Part of a small language model's weights.
Size: 12 layers, width 448, 7 heads of 64 (1 for keys and values), MLP 1216 SwiGLU, vocabulary 8192, 28.8M parameters.
MLP neurons of a small language model. Each row is named by its layer, matrix (gate and up: input weights) and neuron, and shows model dimensions 0-95. Each number is 200 + 20 x the weight over its row's rms, rounded and kept within 0 to 999. A neuron's up and down rows have the sign that makes its largest values positive.
A block is one neuron, or neurons of one layer that tend to fire together. After each block is what it responds to, as a language model described it from the Wikipedia text at the highest values.

L2.gate114,217,207,191,203,245,192,205,199,223,219,169,204,193,199,194,168,208,198,202,176,182,186,205,171,204,219,222,184,241,168,198,181,217,199,178,214,193,229,205,229,211,205,227,186,186,212,233,201,204,196,192,205,213,206,207,178,206,225,187,220,152,199,241,197,207,212,231,215,177,199,192,244,216,142,236,178,195,184,224,218,206,218,193,231,210,218,216,204,208,212,185,195,209,189,161,244
L2.up114,208,201,150,212,219,220,186,197,184,174,216,183,171,196,191,164,198,199,200,186,182,250,195,163,184,173,189,207,194,209,176,209,210,170,206,203,179,180,208,201,200,223,225,173,213,224,185,205,185,196,218,204,237,184,208,139,191,183,156,242,218,206,188,202,224,176,225,220,188,177,215,213,202,135,229,205,219,225,226,170,212,226,242,232,190,204,216,214,159,245,195,183,206,189,175,202
L2.gate223,244,168,232,189,199,223,215,219,212,174,189,216,210,212,185,203,191,202,174,168,200,218,197,158,174,202,216,157,208,180,195,171,202,241,183,206,200,235,190,198,213,226,228,218,213,213,202,206,208,201,257,207,199,198,192,191,190,210,189,183,225,189,217,195,189,227,218,193,215,205,212,178,218,178,213,189,204,238,216,195,184,200,175,232,210,237,197,159,200,198,193,177,171,208,195,217
L2.up223,177,200,200,214,173,202,201,223,192,177,175,196,205,203,223,197,249,187,186,188,189,242,180,189,192,211,201,196,196,227,203,184,235,229,192,195,183,211,179,191,215,194,188,200,222,237,193,208,213,233,164,214,183,213,174,196,216,209,173,187,185,209,200,209,216,185,214,194,192,196,232,242,181,204,234,161,194,222,191,170,178,180,213,206,166,203,203,186,211,197,182,214,178,189,175,184
L2.gate332,192,215,200,218,204,244,199,192,185,199,200,225,207,187,198,182,184,205,193,167,203,197,182,188,164,202,199,181,184,254,180,203,195,239,219,162,169,199,215,189,208,192,208,174,215,193,209,209,176,205,234,208,169,194,196,213,195,229,203,182,194,172,211,238,207,258,210,219,219,189,196,179,223,250,244,230,202,185,215,215,166,203,222,165,195,191,160,186,203,195,202,162,190,187,198,161
L2.up332,190,181,180,208,173,202,189,198,222,206,211,191,202,192,189,176,208,226,216,182,185,189,198,209,174,182,195,209,219,228,164,195,197,207,211,181,174,167,204,204,231,187,200,178,196,159,212,201,184,219,229,184,182,192,217,212,220,202,175,171,222,179,177,184,187,223,214,205,265,183,197,215,236,233,222,217,198,223,196,212,184,194,197,209,211,159,198,189,200,208,204,210,167,206,183,185
L2.gate372,199,189,198,200,181,205,194,195,204,146,202,176,158,157,202,181,195,151,223,199,187,201,225,199,189,201,205,175,157,197,171,209,170,203,182,220,173,208,231,232,242,207,181,169,207,220,176,190,186,219,189,209,221,233,205,185,226,212,193,225,226,205,201,202,202,248,188,195,189,214,219,191,223,197,212,196,179,234,205,206,167,211,192,225,192,186,191,224,219,215,188,186,236,179,192,190
L2.up372,189,206,184,182,181,202,216,193,162,218,204,198,219,194,192,202,200,215,198,198,193,187,188,194,228,178,195,193,207,191,192,222,201,238,218,193,171,144,158,209,202,170,194,172,202,201,192,226,191,169,195,197,200,200,213,211,174,225,182,238,185,199,175,229,181,192,202,211,190,155,214,223,214,186,212,206,195,174,201,171,172,173,190,208,203,191,171,195,159,188,201,190,227,223,175,183
L2.gate468,187,182,227,216,175,179,196,202,205,215,186,203,187,197,179,216,215,218,215,167,185,232,195,182,206,216,189,194,150,196,201,219,206,193,233,208,172,225,206,216,224,175,219,216,203,214,214,195,197,202,189,188,195,185,196,215,178,209,186,179,193,204,209,205,209,213,196,201,220,209,200,221,246,210,205,210,201,220,199,191,196,213,246,185,203,192,162,204,179,187,196,219,184,178,200,158
L2.up468,169,196,209,192,201,179,182,211,225,213,182,206,195,196,236,222,143,230,173,210,172,206,194,237,188,216,194,217,189,188,190,224,213,200,206,169,173,209,204,204,198,209,205,159,219,185,220,214,177,211,205,191,211,217,224,201,209,206,178,206,200,170,186,192,236,219,218,210,190,183,217,187,228,179,226,206,193,203,215,210,183,198,233,161,178,216,179,205,193,178,202,193,180,205,158,170
L2.gate747,194,213,218,201,173,212,200,194,192,190,205,246,172,227,248,209,215,214,226,180,188,231,223,207,215,206,202,184,203,189,180,206,178,187,235,171,229,168,192,197,215,205,172,213,190,184,209,211,194,205,198,185,191,174,203,197,171,215,203,211,199,231,226,208,195,193,193,202,224,204,237,195,174,186,211,211,206,215,176,206,186,218,180,195,191,179,172,171,167,186,219,194,204,173,212,207
L2.up747,159,200,258,198,236,194,186,198,195,220,184,181,188,202,227,209,188,229,197,173,151,213,189,208,202,163,197,194,202,187,180,233,262,192,203,195,187,212,169,198,221,221,189,191,213,195,202,234,178,193,202,206,170,219,215,220,214,218,195,223,226,232,245,201,159,219,167,218,194,168,216,224,211,197,233,210,206,196,187,181,202,206,224,221,228,226,204,203,183,173,226,186,200,218,191,206
L2.gate879,208,166,203,195,210,171,212,208,176,210,215,204,210,247,195,199,197,211,172,190,199,184,170,213,211,207,195,199,199,188,157,234,215,211,242,167,188,208,207,192,223,205,238,212,222,171,166,168,163,225,168,202,198,216,203,217,182,173,187,208,177,158,169,215,198,189,212,151,194,216,181,214,215,183,233,231,195,206,167,200,185,194,223,198,222,200,191,246,158,229,200,228,182,176,189,218
L2.up879,197,206,219,182,192,203,209,227,190,232,214,201,188,200,196,218,207,189,199,225,242,195,219,180,189,194,213,210,197,207,225,235,216,196,210,198,207,220,184,218,225,188,220,175,184,194,207,170,168,198,192,203,218,181,180,206,219,210,207,191,241,205,203,199,211,221,209,178,204,187,157,220,221,167,197,166,233,215,165,196,191,176,216,171,196,194,187,208,215,202,177,243,164,177,191,212
L2.gate963,229,191,195,183,208,212,227,166,184,183,218,232,190,202,188,199,199,236,206,188,204,231,191,172,186,181,213,196,165,217,222,201,167,184,226,151,192,235,202,211,181,218,244,224,227,207,225,198,188,194,187,186,218,204,180,215,213,217,195,208,166,163,198,201,177,191,221,204,183,158,184,215,222,199,217,198,213,215,184,182,204,239,190,202,219,207,176,219,175,213,186,196,216,185,172,207
L2.up963,141,187,185,234,210,199,210,202,215,209,225,186,243,201,204,175,190,205,152,189,206,204,175,169,193,167,187,220,200,212,216,197,184,193,198,196,215,188,191,186,209,199,224,215,231,212,192,201,171,207,243,163,245,178,205,222,206,220,213,168,187,209,180,173,206,166,183,223,179,193,206,188,202,210,219,206,164,244,176,167,191,190,215,190,184,177,218,210,197,221,218,220,220,215,183,183
Hemisphere letters in geographic coordinates such as 49°06′25″N, plus field colons, units and column headers in Wikipedia infoboxes and tables (Elevation:, km, Candidate), and sometimes mid-name word pieces.

L5.gate232,185,186,174,221,231,209,178,175,195,176,194,218,208,228,204,206,201,188,253,211,203,179,195,193,215,180,210,210,196,232,206,219,194,216,163,188,193,181,222,197,213,187,207,205,197,209,205,181,190,157,185,187,192,212,189,191,196,222,177,201,171,186,208,220,222,200,190,177,220,174,177,228,222,211,180,184,204,194,195,165,183,175,187,230,175,185,224,213,158,220,196,230,188,204,191,189
L5.up232,188,177,174,208,161,196,198,177,203,192,163,202,215,206,198,181,213,194,231,237,195,220,156,206,204,209,222,200,216,224,178,185,205,196,219,182,197,192,242,213,179,188,230,226,206,205,161,174,202,180,201,185,181,201,219,168,216,207,207,220,159,213,218,207,178,184,224,198,196,171,198,199,211,217,201,201,189,194,186,194,211,192,196,213,164,222,197,238,183,220,181,235,190,217,231,193
L5.gate317,183,226,202,172,186,231,181,208,200,213,168,167,195,233,197,201,136,202,190,187,199,221,194,197,201,206,177,221,200,188,167,192,232,230,212,212,193,200,189,210,173,229,192,186,195,206,218,188,172,201,201,204,177,209,219,232,195,200,190,198,216,213,189,187,209,196,234,177,214,169,205,205,210,177,240,174,202,196,219,197,195,144,204,204,180,203,192,205,180,209,191,210,245,211,172,185
L5.up317,192,201,207,213,161,182,199,227,222,180,184,229,196,166,181,225,181,178,188,203,204,165,185,219,193,190,185,222,182,218,185,190,211,246,181,185,183,203,215,175,193,230,201,182,208,202,203,200,206,217,183,169,197,199,183,165,203,180,207,163,228,166,190,171,185,201,186,201,225,172,200,208,202,214,255,231,207,206,203,207,218,163,201,218,182,178,197,211,174,208,193,197,208,197,174,193
L5.gate475,223,224,187,217,197,182,211,206,223,177,227,165,178,189,210,203,192,201,207,168,178,207,191,208,192,146,212,202,196,193,206,227,239,197,206,183,165,179,146,218,224,220,220,233,221,190,216,167,118,219,214,193,196,181,208,185,205,200,214,177,197,220,203,224,212,190,184,170,205,190,213,194,154,183,251,181,240,200,171,212,137,195,184,192,159,223,202,225,187,203,206,188,170,197,183,184
L5.up475,174,167,209,196,180,137,191,175,182,171,201,216,218,176,222,212,229,166,222,167,208,159,194,193,207,205,159,201,200,229,168,220,200,229,213,201,206,207,218,212,223,194,178,202,223,220,202,187,206,207,217,189,181,195,181,207,189,208,237,174,192,224,215,192,202,247,184,191,193,185,207,187,167,178,212,203,193,205,189,219,187,182,216,171,222,179,204,209,219,185,196,172,189,190,190,201
L5.gate592,185,158,184,202,210,186,164,191,205,198,187,206,213,194,213,230,247,215,189,212,242,180,209,203,191,183,184,222,194,191,202,172,196,183,230,206,203,192,176,209,229,197,188,197,174,198,215,219,236,197,207,203,201,198,206,218,204,192,214,229,212,153,219,180,158,220,185,176,229,215,208,180,257,220,233,210,208,234,187,224,209,188,181,223,182,212,209,209,193,205,228,203,192,178,197,200
L5.up592,239,212,201,197,190,204,183,232,205,207,218,201,242,246,193,196,188,191,245,173,258,213,213,181,203,220,193,205,200,208,162,228,219,182,199,222,207,200,169,217,185,200,201,180,219,225,220,206,217,222,192,189,198,199,186,212,175,147,167,199,183,181,170,180,236,161,193,183,204,214,191,197,223,219,220,181,214,236,192,219,187,211,172,197,173,193,171,195,186,202,175,198,186,177,196,175
L5.gate947,193,193,195,195,177,185,236,210,164,225,215,173,229,202,200,171,189,196,227,234,206,207,152,180,194,206,197,176,210,198,191,198,173,209,217,219,184,173,209,218,203,220,210,206,203,211,176,188,189,218,167,194,200,229,202,209,205,209,196,202,194,192,246,171,224,234,199,228,188,184,203,167,191,218,210,182,168,219,206,202,208,214,250,208,205,193,210,179,188,206,223,210,216,190,191,175
L5.up947,225,190,189,216,190,194,211,203,212,201,175,220,206,227,207,179,187,198,224,217,202,210,209,177,234,185,187,186,178,195,185,174,189,203,201,139,200,230,207,189,228,216,206,221,176,204,221,174,174,217,163,229,183,220,223,203,205,208,194,212,180,170,210,193,208,196,200,187,194,194,208,246,230,194,190,187,185,236,217,190,210,191,204,194,185,167,215,185,219,178,209,195,155,242,208,215
L5.gate957,195,201,184,201,213,226,191,203,210,180,182,189,191,230,190,217,182,241,203,175,194,170,220,183,179,199,183,219,235,189,196,223,204,207,232,228,195,207,188,181,195,211,196,210,186,210,234,228,208,209,217,203,226,229,204,163,207,155,176,201,190,209,191,219,234,185,213,183,219,203,196,231,169,225,234,225,220,188,210,181,206,174,219,231,239,243,170,209,193,206,216,233,202,197,209,184
L5.up957,175,201,198,211,190,210,199,172,226,184,210,215,184,210,231,207,167,213,230,193,176,198,176,171,203,181,200,218,185,199,209,157,179,220,184,194,184,214,191,179,200,227,213,158,156,180,202,206,192,221,188,178,180,186,195,219,203,167,183,186,166,199,191,197,211,209,187,205,192,191,182,205,218,227,214,190,227,227,206,205,183,175,204,224,207,237,209,224,222,225,216,206,201,188,189,203
L5.gate1022,165,211,170,176,225,180,212,198,210,207,203,229,202,188,200,208,189,207,188,233,201,170,189,200,208,219,172,170,171,175,225,212,213,194,205,223,232,182,195,189,220,193,201,200,202,227,205,219,215,192,232,197,217,195,182,190,205,206,171,232,224,219,194,198,205,173,226,167,179,189,209,173,188,164,211,210,181,226,196,183,229,202,237,191,198,209,174,243,201,209,208,211,162,180,165,215
L5.up1022,217,166,205,172,193,184,193,209,199,225,255,194,206,185,198,203,207,158,210,205,202,178,218,217,205,198,204,211,195,202,221,215,223,215,207,195,187,214,237,206,201,209,209,167,219,185,215,249,194,155,213,186,205,197,219,200,158,223,196,194,217,199,180,200,220,225,217,194,229,178,199,201,225,231,214,213,196,180,194,211,219,164,174,230,208,224,195,210,207,183,174,191,207,176,222,191
L5.gate1094,198,211,210,187,221,176,217,194,169,194,165,197,187,239,197,191,215,172,186,200,166,212,189,187,212,184,213,198,160,202,183,160,176,190,181,218,212,217,169,209,229,200,182,225,193,162,189,211,207,233,201,164,194,176,189,224,239,245,192,227,157,222,225,194,185,222,222,240,203,228,205,212,219,188,195,241,213,180,164,191,193,160,146,208,194,235,209,211,217,203,197,204,187,162,208,193
L5.up1094,176,219,209,221,214,176,213,184,185,221,199,198,219,204,185,197,191,179,219,187,175,199,199,206,199,179,205,221,198,213,261,172,205,190,233,207,197,223,159,198,208,223,196,164,199,238,192,200,188,237,197,208,218,189,167,201,210,217,197,182,152,226,221,223,196,215,195,188,212,230,207,198,251,204,196,174,200,224,190,182,210,191,179,200,156,208,207,214,220,159,237,167,202,186,219,193
Mainly the N after degrees-minutes-seconds latitudes in coordinates (39°54′22″N); weaker on verb endings like -ed, -ing and digits mid-number.

L2.gate217,224,173,192,179,181,207,166,197,150,195,215,223,207,190,168,179,190,213,188,188,211,172,198,182,247,184,184,221,203,200,182,168,207,181,211,215,225,177,184,226,228,193,171,189,201,190,180,185,208,202,184,203,188,176,230,209,196,212,222,175,187,184,231,177,195,179,198,195,206,188,210,215,226,179,221,205,210,197,195,207,237,225,195,188,187,209,197,230,180,183,244,211,241,215,245,186
L2.up217,170,168,226,167,190,213,223,235,204,202,198,222,196,205,222,185,185,203,204,186,171,202,215,174,205,178,179,207,204,202,241,176,230,181,218,210,204,227,235,192,176,203,189,185,181,203,220,207,202,216,182,173,241,206,202,203,218,203,181,186,190,197,199,205,179,216,185,181,224,196,213,217,174,203,217,234,185,229,193,252,222,196,202,170,198,185,231,217,199,196,173,207,185,212,197,179
L2.gate285,177,169,186,223,182,212,188,207,234,237,203,203,175,178,199,207,231,217,220,185,202,173,210,200,220,200,204,226,168,217,235,184,209,226,175,165,196,208,154,183,203,220,199,194,206,241,212,235,182,181,210,175,191,220,184,196,208,238,191,165,214,237,234,222,172,225,207,228,180,180,154,245,225,218,203,188,201,198,199,237,196,187,214,214,203,228,183,196,218,205,198,186,167,191,181,179
L2.up285,220,197,199,221,214,189,202,190,194,199,202,205,200,243,222,195,186,199,231,182,216,161,199,165,191,216,191,174,185,219,181,209,206,186,206,177,195,179,203,217,223,207,172,199,176,198,221,206,207,181,194,205,166,233,212,223,191,183,135,249,174,197,219,156,198,186,198,229,192,201,179,223,204,214,205,191,220,207,220,219,177,214,194,195,234,227,220,203,212,212,203,234,196,182,179,192
L2.gate319,188,197,216,192,193,186,168,195,183,173,191,223,184,210,217,203,175,194,199,203,213,203,194,209,162,214,174,194,190,203,176,192,211,208,192,193,227,223,180,180,222,200,174,232,191,230,216,173,202,169,216,205,198,171,197,196,207,188,204,194,197,200,221,237,193,176,202,201,211,191,211,182,216,162,165,195,198,207,183,172,187,233,179,212,194,198,187,208,200,221,238,234,200,200,219,224
L2.up319,212,220,220,207,215,196,182,214,211,186,181,205,249,205,201,200,182,162,169,181,187,218,219,172,238,216,189,220,214,170,167,208,217,236,188,187,232,205,196,189,224,204,218,209,193,216,175,203,178,233,209,206,194,163,204,176,207,179,211,181,196,183,199,213,216,192,227,224,227,173,199,231,211,189,169,218,189,194,204,209,191,229,232,215,180,224,173,231,203,180,255,227,213,199,219,192
L2.gate407,203,165,205,193,189,209,208,217,213,206,210,190,218,207,185,156,208,194,223,239,229,203,230,186,192,179,211,202,183,215,188,220,202,227,201,221,219,218,199,191,221,192,167,202,162,150,187,184,208,170,236,204,217,180,170,224,234,188,214,162,218,196,228,198,205,221,201,226,246,152,199,178,177,215,201,196,166,211,201,201,198,200,160,192,196,205,190,220,199,216,190,197,214,162,207,237
L2.up407,220,179,208,157,191,141,206,231,182,228,201,188,189,193,198,211,186,213,244,178,191,186,233,211,176,218,244,194,197,200,174,230,197,199,170,190,196,189,206,205,224,161,196,199,206,180,164,163,201,195,202,188,181,184,198,214,175,175,190,180,188,173,205,181,219,205,199,197,221,171,222,213,177,226,194,229,188,210,238,205,207,225,164,168,213,202,185,211,177,209,207,211,193,199,180,200
L2.gate482,203,222,187,180,185,225,205,232,232,193,208,194,177,213,194,179,192,178,192,201,208,210,223,249,202,188,214,239,207,167,223,176,198,252,239,201,196,224,163,236,197,206,190,194,204,213,200,202,243,206,175,178,214,187,150,201,182,176,185,213,180,149,180,213,192,231,200,183,189,199,204,218,179,213,170,234,241,193,196,210,242,198,206,202,173,210,199,214,195,190,161,176,216,179,199,204
L2.up482,195,183,169,191,215,225,183,182,167,177,196,220,247,185,219,184,231,184,184,206,172,189,236,191,203,194,161,194,232,202,206,217,203,219,194,198,175,214,218,206,193,186,236,192,182,199,175,170,218,181,195,198,163,208,214,184,232,155,194,199,168,177,194,186,205,177,213,182,189,211,179,193,220,181,237,205,213,199,201,232,200,217,201,159,232,209,197,203,240,198,180,220,208,215,208,181
L2.gate722,185,195,205,193,206,177,200,222,155,150,212,203,226,177,197,207,229,194,212,190,193,174,183,177,186,200,173,194,194,169,190,196,207,224,226,180,202,191,208,209,190,229,226,178,188,191,203,231,194,186,173,215,168,187,203,169,228,237,169,172,204,224,192,245,168,206,197,187,157,201,209,193,174,188,161,173,174,175,206,223,240,194,214,199,205,190,253,222,214,238,216,187,216,180,180,184
L2.up722,209,189,199,218,175,200,190,204,195,177,178,143,163,211,224,202,175,221,189,204,207,210,201,187,186,187,199,194,220,176,196,197,231,206,192,200,178,234,216,182,196,216,172,197,226,223,200,223,176,194,171,247,198,227,190,192,216,154,184,215,170,200,219,183,198,180,175,195,212,156,225,209,213,189,208,196,206,195,223,209,204,249,210,187,168,167,196,218,213,197,167,200,226,210,221,213
L2.gate814,185,198,174,182,197,210,203,209,194,192,227,193,197,181,239,162,172,206,191,232,218,203,227,186,233,177,187,227,191,228,192,209,193,205,202,199,222,171,206,196,216,178,206,215,235,196,199,183,228,200,206,191,222,219,184,225,176,194,221,240,195,201,190,187,183,189,200,231,214,159,206,196,201,216,165,208,210,223,206,195,206,206,178,231,168,242,242,204,196,184,201,222,209,203,197,196
L2.up814,191,199,182,185,175,231,214,178,175,175,208,145,166,218,186,186,144,232,208,210,195,204,242,201,210,192,175,190,215,226,227,215,184,242,193,247,226,225,218,195,193,205,215,213,200,177,208,242,201,191,217,210,249,187,166,189,186,146,209,149,177,217,201,207,178,206,203,184,191,199,189,195,147,248,172,219,186,228,197,223,180,204,192,195,210,194,214,216,199,222,213,184,167,170,194,206
L2.gate1049,163,185,205,220,158,209,181,184,184,205,198,192,213,209,193,192,178,177,154,189,208,201,193,219,212,217,213,187,171,171,220,178,173,186,219,204,199,214,225,217,184,202,183,172,196,203,186,181,194,234,195,206,192,200,193,203,192,157,220,179,204,166,207,200,216,189,194,205,195,164,226,218,193,199,249,223,176,218,187,216,176,197,178,198,219,198,214,202,168,235,189,231,201,199,213,186
L2.up1049,174,200,168,172,175,194,213,193,196,208,201,204,224,191,190,233,202,230,187,200,217,196,183,225,203,197,203,223,171,175,205,180,187,247,201,221,206,210,204,214,237,200,197,212,256,219,216,203,211,191,189,203,227,178,152,210,195,171,204,183,180,214,163,185,200,211,183,215,220,175,196,212,190,201,211,228,194,192,196,219,194,204,188,194,222,200,222,220,171,235,190,242,189,200,193,194
First word-piece of capitalized names split into several tokens, often a two-letter syllable at the start of a surname or place name, as in Ri(nne), Lo(renzi), Ga(scogne), mostly in lists and tables.

L6.gate988,185,203,201,190,188,223,203,209,158,172,228,202,188,178,199,186,207,203,209,213,202,230,191,208,151,228,198,191,216,224,164,213,212,194,177,187,220,202,230,203,239,200,221,237,206,166,209,201,219,199,218,191,214,194,214,208,220,177,178,218,217,201,187,199,195,185,243,236,231,208,193,211,187,206,199,197,223,174,227,195,195,179,189,197,172,225,174,158,204,162,186,197,150,206,190,204
L6.up988,195,174,215,196,212,142,237,233,196,215,212,193,186,187,192,198,196,186,193,225,209,227,220,191,179,223,178,215,185,221,168,166,204,197,190,150,203,209,173,190,237,212,200,215,223,162,216,215,191,173,211,179,173,190,206,202,209,237,196,180,209,213,166,177,183,189,137,201,215,199,225,184,210,202,236,213,208,190,178,216,173,214,219,201,188,190,144,219,206,198,200,191,197,204,201,207
Tokens directly preceding a numeral, mostly month names and spaces before years ("in July 2012", "25 September 1957"), and "N" in coordinates like 46°15′17″N.

L5.gate447,227,230,190,203,225,226,212,209,178,214,169,166,189,206,168,218,196,208,231,206,216,233,230,200,230,201,191,219,203,203,206,242,174,232,156,158,216,225,181,218,188,197,167,224,210,173,174,209,147,170,217,206,218,222,191,196,164,211,231,213,199,211,180,195,198,211,195,200,196,209,184,213,201,141,225,198,205,219,198,199,176,183,203,192,229,222,199,175,200,235,188,227,176,215,194,189
L5.up447,236,245,209,219,185,197,201,178,200,227,179,189,149,184,210,224,214,216,230,228,235,260,194,206,225,197,199,212,201,232,196,249,174,220,198,177,185,188,168,180,220,230,198,194,211,215,181,242,141,215,192,214,211,207,201,196,171,201,219,219,229,215,185,215,180,226,185,160,239,199,201,203,234,164,169,186,195,193,218,188,206,166,192,184,211,213,198,170,168,216,194,186,180,208,186,207
L5.gate501,198,219,196,165,192,170,180,184,202,211,244,207,179,190,224,214,190,162,187,188,205,181,230,242,218,163,231,217,188,175,185,210,152,168,224,233,205,202,211,196,211,182,192,195,204,189,187,233,188,234,232,212,197,226,182,213,182,239,216,204,176,191,172,195,205,200,232,180,195,180,197,204,188,168,229,194,216,187,198,167,191,205,220,157,209,198,209,202,181,206,205,198,236,194,172,215
L5.up501,223,205,194,169,189,211,180,206,205,226,199,159,198,225,195,205,167,156,214,206,198,202,202,216,194,207,202,207,212,211,203,227,191,189,189,185,186,201,212,187,232,179,166,198,233,169,203,230,225,177,211,195,209,197,193,188,142,201,203,220,209,232,210,196,193,181,215,173,182,168,223,234,229,163,225,212,187,200,215,219,158,200,201,182,213,200,173,181,184,194,169,194,223,239,163,225
L5.gate521,210,216,215,244,245,213,186,192,175,188,172,216,183,153,187,236,185,213,229,193,180,185,192,167,196,193,157,205,203,230,187,219,178,199,174,201,187,232,178,172,171,223,218,203,224,166,200,176,144,171,207,199,215,209,218,196,227,224,204,197,232,231,219,225,208,188,201,160,226,176,252,169,202,208,216,193,187,183,206,220,218,186,200,198,216,182,203,190,205,214,208,191,199,210,185,211
L5.up521,206,218,197,203,193,203,192,197,176,187,201,197,208,170,235,210,192,182,203,142,182,193,221,146,208,196,196,209,218,200,178,206,230,183,177,181,178,216,187,184,182,201,191,179,198,178,212,226,200,218,209,167,172,213,217,168,233,210,211,211,209,197,218,222,197,215,213,194,167,213,224,181,191,230,219,210,191,214,202,180,204,182,208,195,221,179,229,202,238,215,226,175,202,251,168,189
L5.gate584,178,208,198,167,167,224,183,165,198,215,233,197,187,206,208,244,208,177,203,200,202,178,203,238,206,234,204,197,203,216,181,183,195,198,163,197,211,202,196,222,218,230,192,181,184,176,213,218,203,218,197,186,189,207,193,202,178,204,203,188,203,207,190,187,165,196,191,194,195,244,190,194,219,193,192,201,212,215,186,212,206,171,163,198,184,194,197,217,211,195,172,199,170,201,181,205
L5.up584,203,197,215,195,182,252,226,179,220,152,204,174,216,192,206,249,212,187,174,203,182,196,203,175,214,218,197,139,191,222,202,234,221,189,180,180,193,197,213,191,217,209,230,195,219,209,222,207,152,216,178,228,189,178,212,175,208,223,217,203,210,236,226,224,190,186,252,166,204,221,170,196,225,243,212,181,196,218,220,220,210,195,182,204,231,199,213,231,214,207,187,231,174,213,196,180
L5.gate697,220,211,172,186,202,218,198,208,194,188,209,188,202,180,185,191,182,190,188,173,209,219,197,206,180,179,226,194,246,192,230,209,210,242,204,218,176,171,175,200,172,212,208,208,248,153,206,214,204,186,219,197,171,231,237,215,159,197,170,202,196,181,164,171,213,183,234,172,178,185,173,181,174,192,200,181,213,210,192,195,231,204,189,185,224,231,241,181,164,224,192,185,220,191,188,225
L5.up697,201,197,178,186,186,209,199,214,162,207,238,198,163,189,221,231,199,164,202,211,203,211,190,229,197,161,195,192,229,190,223,197,206,210,179,202,190,192,194,176,187,194,210,228,217,171,188,233,202,176,230,195,201,223,185,207,198,190,210,218,165,157,186,160,177,168,220,186,190,167,222,172,175,241,179,162,185,211,193,229,223,210,206,203,224,211,214,185,184,222,179,206,217,226,202,226
L5.gate877,181,198,233,194,195,178,186,198,175,182,192,207,192,211,168,194,181,213,204,190,210,236,215,202,194,210,198,204,203,194,211,200,187,222,165,215,195,235,187,175,191,224,244,176,214,165,196,228,209,182,207,218,207,217,187,191,206,200,217,196,188,224,208,188,170,202,187,243,215,192,232,177,206,196,165,197,200,197,212,183,198,166,234,226,225,187,181,208,229,214,237,209,151,219,209,207
L5.up877,177,181,209,220,214,186,251,217,208,172,208,208,190,175,180,221,187,240,237,165,181,232,175,187,230,187,187,195,195,196,169,203,195,191,198,194,190,219,237,156,223,201,195,203,234,204,185,205,193,210,173,228,218,246,167,215,165,224,215,239,196,200,181,201,220,225,198,198,216,228,204,212,195,225,182,206,206,205,218,209,212,185,217,189,192,179,197,160,211,209,202,192,207,203,226,189
L5.gate919,205,209,233,213,201,190,179,234,176,199,204,219,175,177,177,218,166,210,211,201,199,202,181,207,172,208,216,202,199,210,199,214,228,194,177,193,200,175,184,202,192,193,231,197,222,172,192,244,189,207,179,180,216,192,230,217,176,197,215,196,227,215,216,209,227,206,157,238,189,198,217,177,197,212,214,196,193,258,236,220,210,159,179,219,191,166,175,221,205,207,164,201,214,188,199,214
L5.up919,207,224,173,193,194,249,244,203,195,211,210,214,207,180,179,223,206,181,206,225,222,204,205,221,208,210,159,208,208,196,194,191,202,191,217,173,171,187,194,171,216,199,218,196,215,182,211,215,192,204,205,185,198,169,192,187,192,215,245,193,185,223,206,178,208,178,198,193,181,186,204,146,233,203,179,172,205,221,223,207,230,165,146,237,174,171,231,217,207,218,205,195,215,230,185,172
L5.gate1171,215,206,194,219,193,159,187,205,189,193,179,219,201,207,204,222,189,163,222,191,191,187,197,205,218,219,178,192,206,224,196,217,206,208,195,188,186,207,185,192,163,219,213,211,195,141,179,216,243,191,243,192,210,188,208,176,217,222,194,225,207,230,190,187,233,193,196,202,223,185,217,199,193,221,197,199,171,192,210,159,191,198,177,207,194,205,180,180,221,173,189,173,186,208,230,222
L5.up1171,205,219,210,237,193,208,194,161,199,182,206,216,229,215,199,201,214,205,174,201,190,209,211,207,201,195,186,197,199,234,196,219,189,202,144,182,215,206,174,195,208,197,169,215,216,184,183,182,208,226,227,226,206,195,171,202,210,194,184,213,211,234,201,208,184,215,217,227,207,201,209,185,198,219,184,187,209,211,190,151,191,192,207,225,174,181,217,179,222,219,171,199,239,223,216,184
Short consonant-plus-a pieces (Ma, Na, La, ma, Ca) opening or inside a split word, often names in lists: Mathias, Navantia, Temasek.